config.yaml
n_kv_head: 1
vocab_size: 6146
norm: "rmsnorm"
positions: "rope"
qk_norm: false
attn_scale: 0.0884
init_std_up: 0.022
init_std_down: 0.0
lr: 0.00806
decay_shape: "linear"
batch_tokens: 65536
seq_len: 512
train_tokens: 442200000
MLP neurons of a small language model. Each row is named by its layer, matrix (gate and up: input weights) and neuron, and shows model dimensions 240-367. Each number is 500 + 25 x the weight over its row's rms, rounded and kept within 0 to 999. Numbers have three digits each. A neuron's up and down rows have the sign that makes its largest values positive.
After each neuron's rows, "fires on" lists the tokens most often at its 100 highest values on Wikipedia text that the model never trained on.

L5.gate704:530488490506474503472517494498465529535470503553503469495454550516494481512512461539467510477495469463488502420508520490503477499518535445512516446493524533473490470491511520469526508477529488525464475533499507527518521513477517488482508500481504498528501447476493542520533515521539512502530522509493499514529529488473485487501519521492491551497492441511493524514505485488497444521448
L5.up704:508507486537522520468475495528477499519455486483529490548524484506537508470510476489486452521491466460511479478470477532483512494509502518504510515481504516534518435514512533513536506508530500484493463466460490490530527463486510475488487503465499506499468457470523508520513507501490465484500492513529509503501507488522484510511513528499502505462448518508468505476471526516494489487448
fires on: "er", "or", "ist", "'s"

L5.gate1722:521543528485483481525498453475484489490523510536513511504526490479537499533505503521485468508445472520483497520526489526524510463493466501472531515496483511546490524479515520480492483493479514484484478494490515498455524463542507469511529497510493548488516490514498489530516540505465538455478532487505500489509488531516525489482515507523499505487478504539467501474494531511484479563510
L5.up1722:472525487483456459494504542564462467533539492523499526513496489499512491453438531496452520474426473509483492514535516457532493529502485464475497469515509536469480537476507496491522486478494523522466464504485516520533521527526508480506519493547521505500508538532474536486507509530458500470484571518484513473512449533513520503511503506501528515519494514489480518550539502499497487503491
fires on: " e", "re", "om", "on", "in", "am"

L6.gate153:516506499500500496475493553544476501452499486478500486530524492500519544499512474536490539503489535444476479473484518496546455524536461513495498512536495472505478522476475514490521477474510462446488479475461509486524498530502558496457545549490486510498515514519518504505504538499577496509536508500515499506491506507495497479489532543516505525496506547500527460514495461544482484504456
L6.up153:529546536487497471485535530491507528481472530498492484473468502537487527511476488470509475521462493501489531515518501503440536507508499455515536512468489479493520499506484472501524496474499536500481511528462497488499511522494448514500533518445494529514544505545533502482510475518477518510505497451477464479487471506529528462468554503471520470485502474501512458515484525489478481491518
fires on: " with", " with a", ": ", "ing", "av"

L5.gate352:492488498493499472489493507474533474491520519507477495529516474502503505449469473537498543510487453478462495464523524505543518515514512487534473485511515547495460513481504484500491518506521442514519491500520550484497523528506507494492533509518489470503538496508492517473519499501547526550475510504501529531514475539444490551455519457491511478563491507504513516528520486510508460508484
L5.up352:458458494496506484451512472467480494514494543494470484498488501469441443541515530519499499547484502485526506493482493483514509508499494485517542502482477497506490448503472545495497538503497545526490504483528474480519521486488493517509470467494532504467485483484547502537539508521511539514526487520520498501481536478516472527479486477477510541477481497504501499429525545482560467493436
fires on: "erb", "m", "p", "ig", "n"

L6.gate566:534538530546515502503480542504497482492507470494514510552499487519490483476501524504489479553486485473501468495497509491510497516535429526525481545465466467521457491480476496493502466543503485499490499498485504474491504476458466524502541526503533447516511484510541535508492484505479515474512464509496487464488470510505552535505477527507507508519508512458525486508532481463520460476518
L6.up566:513485520481504523484513524548497528462502489516553480527490536490527476545519493553500533533463490540498461494527453487558484490499473485507507542522518481507500516576507501494502488518506454465525509520488461472479510500439468510467525504479464478487501510499485512481466475493486511524468491461498503502491523560511479487491547501479471487526457494527477498494551518503498506497532
fires on: "-", "am", "/", ","

L6.gate104:513499496517466573507477511480477561484490467476556495511502488495481486528491500525500509466483525514494486494511525477536521509467473495511579499493454536511497522516512496522492511472438527476475485495517528497492529494510493494519458502518493522534490431528496487530471505494539517539513503508509529516527496472495487482514501503470533518495501571493509532488509536481487500511557
L6.up104:545467484481493454462491505509484530448483494481485505500511483489548460519497460505482519505480479523555507534473510488499512506485490455475478494488475461506491470508454505447483502543507532493456490487494519440530515517480486513527537513457504498516530513529510503490486499501481463505439497462516480475453483478495525489470536494479503445519465517548501450484551468507522507447480
fires on: "l", "hel", " var", "ul", "rel"

L5.gate664:483446481422496484428526490546519512480485487471434454533498494508523500485513548474496501486556488464467509512516501504493485514509496478485505513509485480492471525501477543474485514507513477484501508526476542482499495567510469567513550488518443499523487480490520479496507506481512492488497539446526478494492488513509474476479470498476501478511483581469508491506536515495506452503453
L5.up664:525476478481491497459485488499458527508487488515496520526476514533527492509488521493501509506528506500509525498516516473481447482474508480474539512504495473540500482477506461501482526446523502493532501501514486498498485528492524522494518502486470456561522506500444461506528521537475491478482493499516533464465487488503491499456507521533494502518534504484541512503523552528483497496459
fires on: "ag", "ric", "ual", "al", "-T", "olid"

L6.gate718:515512503473480571504488462523475484516501495441475517489522469463526499500435517525481524525461530495489493481457467513470481483507460432489491514493504501507460514484501476504489440491526457520491491504508500517514472483556536495505480500476504485508501504472484480506480502469510484538502560511516470495497478477514501528504510505500518483479531523489530478473480496515540494480477
L6.up718:534496452479517514490465521489478502543498413501471513536519560500504536501516474514480488502504478518499493502488494526490471487540483533468503487499496508492495488502510516512485505501515502522480508480532514520509505517539533467518519491462498523479464485520493499546493471555477519503461535510493513521446508505505472498503487468463477475481498492457503530460535509495537495462546
fires on: " and ", " or", " and", " to the", " was"

L5.gate861:508506489453528475513501528498506528492512521512515454490495528482505533457499535455479559488504499517502491503461483482524500459513535521483544494510484526514457500516463515516519505483500479491509527494491514471514503504498519532488495497539532518543549493522481486498525542457492521494477464460508526510505535508491475477481529496503519451564450579490538484481508507529479548483528
L5.up861:498501494535515537475495498522480505497476500501495500529503472539523482501513498516486502513480476484471488517483539475446486508482448512455513489478481527508492510553506511455494514484486487482491458494486498521480525500503464491511484480494546508494511533536509512533491485520508511529500489510522502499521493480513485508558542442525551491434471459548497468460471494542509513503486
fires on: "am", "as", "ad", "ash", "ote", "ional"

L6.gate932:513517523560447511492537446503536490488521496493528482533504528462487495500520515530508489482441516506490500485513486509473554496509543516483513505474476505514465503522529495496502508495502494524481498507504480503474578514515513500462527513500566504497520475495530520520508483473485536502530471558505529494531492519555487531514469477500532482506529520513507526489466464542527507496506
L6.up932:560507500489489497487491540485482467513517551463497493517501491524452537467515483522470494495484480536461529525453533527519534502504508494454506505537502497521484461513447516494532500502497477500483493475453499509463473541494539520503486438480525528516532525518480527508530490507488503486492556525504490471500519495473520531565456510491545460486501507504475470540512512463556477501499
fires on: "in", " dr", "r", " Dr"

L6.gate1196:517484529470493498483475518485495507535498507530453527480485516515475483526529500573474456522477466480510529485500487474501490518469471497497544452481467471449454506477496498520502507529521500462502506499504474501507499523503548504496491512481466504500520479462475524526466527498485502520438494507501498549513542503504475470480524517476524493470516505506529496516516495543501496512498
L6.up1196:537533499489465515541457507537449496507464511493476516477494452525469526495498466532485509511490469489500487507486516459499504511459524509477535476475490480499521515524533528534521527509444485540504528528492424512432490498491477496491475474450514508513499505502518528484543530542507518525505514494489509508496489527540482526536504472505487511471519560496497459541510447514522487489474
fires on: "–", "orn", " of", " at the"

L5.gate1598:492512529474509490495448500488516485480513516461489540542476477496547485463515473531474508477511508494550514494522467481501483487505514484467518505455541539519533445479488517517553516501495457472510492529487487507554514458506505485490490465518499525468505496489514506465506455455491507492488515430510524471537523505530474481469528482521494501474509504520507492503506512503479485500485
L5.up1598:510526472497527491490497468490494510510492480457539521494537469509487512492502510501558511493551561498528523480495549520513519487478460531492532461487529487536526442527515546537490524505456506517490482490467541482542480488537504488512510464546505508488530524456516503470468492505477519475493499487535510517494523484494502491460516530510515463481530488512543531514457514448460519448508
fires on: "ing", "s", "o", "on"

L6.gate1881:507510485494457496502568499522502498551513470524503478470516526528438470524506509489511507460466463508529483462502517473496494524519523485497501504478491511493498536464508486497495467478487503523489497471485521451435557490493494489502459502488535461520540537472496444525503494468526494531485509474464516487491544506432490524512518476500452465478546546482493509512512467554496501493500
L6.up1881:488533494483490529507514522527499505462478503508489482528512452505520503510504526481523489484486495490479529458498470523557509466516504571495503501513477473472499503504468520461514479514499467521497516513491497498514556495502535509501513460465538466517485494506499475529504514453498519514555466510518511517498497554485485493533508461503505534518510480524517493496563510508479479524505
fires on: " had", " has", " have", "P", "ode"

L6.gate4:520499501440494497491482517470522507470500510498506498542527518501490525476509514489518461500495512483490443501452532469477514531554498523542487548516450484513513516483510533496523521517515490464489486453491505509467449521524502500441480462461472502508529518493506507499499504519482553480520490518543477503491535514469479509536476487471509500486501551515440447509490472521488551479485
L6.up4:542498505470471457514485505506465513474496486497560469500533489530463498496492544498478502473502467527498445523496497488482486508479484548475507511499524547504453503499503492520477483487480518465459488497510519479474534498511522486487482497476484537470516506509500524480471520475519515500522524528481459494484498512520529492510506508492526469504492466554560522504538475506472467456503
fires on: " (", " with a", " with", " with the", "is", " an"

L6.gate1644:445487491515462489508486495530491478509439523550509537521492509437496475525496487504495535489483456509472500484504476519501515471470500522496502496479519540510479450486476465509512511470487521483488464450490482509491511490480524461569496456526480498487511466522439500551522504512499466478454495500437560547518483509475496485519515487536530476508539471498519498475527525511499523504530
L6.up1644:538493513525492450492486494475474506512436472486528495495499464531473495486499479471477507487491476522482511511501531514522464503523507476478482536508467501512451508488499530467481511516523505501491504455552465517477515522524538477500477456514488468497487537502527508528525481526462504491520526533449466538505508479486525488462497482507525521500547489500504460507506539508518443481476
fires on: "ly", "/", " very", "ively", "0", " | "

L6.gate758:432461520462505482475490512489513512496559523508467517493516491513500517443486527500502453489558467553508473537501552503423495476525490461498468515486517453516490464498507458516496523511534525533496490473462512479511541530542445516529462502553533468470440511529479449467534488501502493517485503471464489507513498513523493498527514497499519512482544522527534510511539480471521488538497
L6.up758:509471503478569495511479525486499506490480512499483492518479494459491486526486497536496528507547529525544532478512520505492517497470512476505506538463486491482489474491519492521500480501498477525473515478500502473476494501528486468516510510505492512514505464476523503487552536507447525539437501507534478456524509519495526484531514457506483519502497506531464473496516472491533504513511
fires on: "n", "1", "N", " N", "2"

L5.gate1143:455496503464515463488499495509485481467547501513527518491487507521496453495509511507488503492493472493544439530478497479542549479461494500515519513508488535481500492489528510541506446523500525512504501485506502529501537513519470486508509452496494537473472514492551503531464532506492480476513504492502528485542516503512483517465441506457504502494507522515543524502506511556506460475489
L5.up1143:501519504556502483520529514473498510478495503484442473478490459492507466487539509504522486514493570511506458520465507526532503521467467509519502484474526534500523471520499522519502507482539475509537525517463473486484511511512522506524544500509497517535526514446520521507550536522476490490501508509523526471497520546478497550467515480463513505482495477499483511469539496517512520482527
fires on: " ex", " pro", "u", "st", "P", "uke"

L5.gate1677:479519497488473480516518482516504536501530504497500468517544549512485470507533491492465509515524482472464510520487462507533462447500437528493544507525477483478491496507504508533499485499531478466514499480464499498522461489505530457537526502510499506493517539472507481520509518491499522492514500516493482445505543482539482526523465485503532509530491495519474518506456511509470491502519
L5.up1677:510499510508535501479507469510485511543543561527479529476490536487501539516469533476454512517461535461502489490480468495506476500516417530498538519472478512491517497575476498489484478506481533496443524488464515494508495509481493489521521492468490477491508541531529514497498522534499486523494494501470515486497472460536508466486482448528501456500516470480524512551517531491499464483548
fires on: "'", "in", "s", "'s", "on", "z"

L5.gate241:484553478520506524508494508516525505513519517526488481504477474501489489456472474474483461482487490469504532481529462495497501482510495519496515523461528482485471490543470489527490491482501505496504524498510491464492516498509500470486481532480506475526482506498482524499488470551503527508498517511509484534482489467454525552483531525498493504515531466527500527490509554510534482467502
L5.up241:468483525501472455499500522497472508508463491510515503496471468503513506503498501515510515497492468511496480479501467496518441524541477472489478522500506463479489476466520474520449469450483484499467500477494468508492519510560501451524504501500488490535562449479459484512469553519519538551469513480486492502469451524448501512483518471501486495520551537533500521566514525475533536467514
fires on: "'s", " has a", "ists", "ris", "s of"

L6.gate486:542457479527485472502454475490534465543509475477491499538485491502498522512471500479517495484517556485508486487505485546467486549502494500485490526504535464523501484435510511490523458500503497519510487516584509531501505492534515527481508532509522479482455490474502552508494485482492496458487520510492504516474452501492536463487527508484535478484532503466496514535506476518485509465492
L6.up486:537486503539538528541498484490549534495541421487455479544537556514498510481487489457451474505487505498520471482494499544509514519490515495504461526524499462498523462485474475509505511489529535523539479527529487522500522491496540557504518507505483458485514512474499508512529465464460509497512554528484531496520470529488528488519532475479463489495469515501535536483524497528520517478488
fires on: " and", "/", "er and", " or", ",", "-"

L6.gate648:508520494488537503470497508492482483495502519489494516530493491497478467483482473592527524537519526506456489516503446498504515519481497472499498531528503524496469446471501441494513507517498481495550510513491510507529521516523492517470487499543486519448552475539539482512467528504524498550531509448466533499491491516492533536502481521507515506492533515503523486485537528508502476489494
L6.up648:518487478451497482504500539507490533524493538530469491499484463473482502477467507546534484530526452471515538485494471512473500491460498525539504515452508472528472529469493502492462454517500519570467492488454490481513481452505463489472467543518506507536506495475486515451525496455456471527507532464562477521502505503518513546481481504531506487489497518528542533513549515489533522488488
fires on: "ing", "ed", "n"